{
  "n_layer": 8,
  "d_model": 384,
  "n_head": 12,
  "n_kv_head": 12,
  "head_dim": 32,
  "d_mlp": 1536,
  "vocab_size": 2048,
  "activation": "squared_relu",
  "norm": "rmsnorm",
  "norm_place": "pre",
  "norm_eps": 1e-05,
  "positions": "rope",
  "rope_base": 2530.0,
  "rope_fraction": 1.0,
  "qk_norm": true,
  "attn_scale": 0.385,
  "bias": "none",
  "tie_embeddings": false,
  "parallel_block": false,
  "extras": ["capped logits"],
  "init": "normal",
  "init_std_qkv": 0.0174,
  "init_std_o": 0.0,
  "init_std_up": 0.0174,
  "init_std_down": 0.0,
  "optimizer": "adamw",
  "lr": 0.00128,
  "lr_mult_up": 0.851,
  "beta1": 0.95,
  "beta2": 0.99,
  "lr_head": 0.00321,
  "warmup_steps": 289,
  "schedule": "wsd",
  "decay_fraction": 0.895,
  "decay_shape": "linear",
  "final_lr_fraction": 0.0,
  "batch_tokens": [16384, 32768, 65536],
  "seq_len": 256,
  "doc_mask": true,
  "train_tokens": 229300000,
  "steps": 6645,
  "dataset": "wikipedia_en"
}
MLP neurons of a small language model. Each row is named by its layer, matrix (up: input weights) and neuron, and shows model dimensions 208-335. Each number is 128 + 32 x the weight over its row's rms, rounded and kept within 0 to 255. Numbers have three digits each.
After each neuron's rows, "fires after" lists the tokens most often just before its 100 highest values on Wikipedia text that the model never trained on. A number after a token or word is its count.

L5.up1002:104121159186059149114127160120119133152152067064116113133155128084100133166148130105135161112112171153095062150167120123154099114115109124150115087152155082102121158168135172165133100122110084128112114157075133182160164069163130087155163153135151168123121188070128148152124141142178083192168168073152180122152121163078156133099141113160140078097113098116128141135070081087120123126188
fires after: " Ri" 11, " Mi" 9, "ri" 9, " mi" 8, " Vi" 8, " Bar" 6

L5.up995:104088127150099112139091184100181131217107068090159111109162116147106086078149068099151126153124165113086094132100153068087127153139049162166161163129062123106215101132120136135101171054124144105112090140170124115093131123172079113136161084153143128090160144165111117144154118147145112099158192165086094130101161058139124137118112163114124182109189138109152083138160128094117190158158
fires after: "s" 39, "y" 6, "e" 4, "z" 4, "ce" 4

L5.up1375:161141195147142156118111134100105045171152154055114138091151128140127079147166136139127153103143141157131088174172078145109092118138116164155175150123107154129161179129131225194124161148181146103113099134070166099100109137133032057079142141143123121133108123101125076122168130134135105108140182117145124105112094144154113155157143102097149091167173096121150163123102193071084109119114
fires after: " pro" 31, " Pro" 11, " re" 11, " comp" 8, "ro" 6

L5.up1335:129156134121154130079147138168101142098144163147150113109115148125140105122129120104137093127221129090119096102152103160121064155118081102136126108112147111187083109118106158114153159136194130107095188101136170130152162129176102152122203122156169168159145113064138107182138125098152123112080176094142098043116099120086099119159108142156113189096109150106103102121110159171071122154194
fires after: " the" 36, " 19" 31, " 18" 6, " New" 4

L5.up2:154109148149113126134127099137078127110098159130093080158151149180107151070138119086123171190147189192129078098123082068169142113089157155115078141162181130136143146160131152144111114145134165159174128154134147123154160094157111130108144086156125135142114109089115145130146093111126134111131146109129124089101121125160089089138086110218099102147125100104151134096091081153179115046113
fires after: " " 37, " E" 14, " M" 11, "n" 4

L5.up139:154101122153151159173128157134086110109138157177094117079163114108138128155139081130109164114122141129105131154091128155188159086153112111150096092184115121098195114052157142162127131137150133162113094134164174106172095109119074085123097104142103145109047104113117175088112126125135110121122110046107203134097080155128075142165102105153154096165129117115130123101085176178116118053135
fires after: " M" 23, " L" 10, " p" 10, " Na" 9, " Ch" 7, " D" 5

L5.up882:159196140123088108154093108175087128115099100114085126160160174087103074139132133080155122137112170140115096120147128083111051103125153145165156148133142161141138126124157157200110163041139107151152167196098145118120080089100102087154141113165132125146127182060145129082134097126154155141203163120146126129103193068156128130140079121147118100140146089134122114091092089113115135126179
fires after: " W" 17, "\\" 12, "w" 10, "---|---|---|---|" 8, "s" 7, " w" 5

L5.up681:139121183178099166147112103162145189114117158177133135149112169120155129158116073107156071082079181145132124099097071087152075107129111126134118153139153154141137156071209203152117134134108129097106119081114123131173145168163120084108109094155131116135154166132147181095101109102112146159198121065147162157085127163075073172113147066147091116145118061082129075109113113157104137134112
fires after: "′" 19, "″" 17, "o" 8, "°" 8, "we" 6

L5.up586:128131119143118167169152129113120157122126109116158100089052103156127061106115099160104096127128129156131165112184090139138141148103150150146077124158134125136163107162109159132094133114087109124133088144133159089146178099087093154189084121091149137067102146077122138158088176099150130145154163105053102147143160136092087131183114124178125116103106145109104125106151154099124128138123
fires after: "at" 23, "d" 16, "y" 11, "s" 9, "el" 7, "t" 6

L5.up679:187127109164150083087125132109111176168157149186151091158136119124116091157105148129063152169124194155151059148098161150176120128117063107137137136128100090131162167165090166132057133083124113138144157132150153088123099159166116109072166120131187110064163151161148168126117211157113051151120152118155154158132124151131144129102100125104077103094076136090063111169142099146121157139105
fires after: "–19" 28, " 19" 18, "–20" 16, " 18" 13, "," 6, "–" 5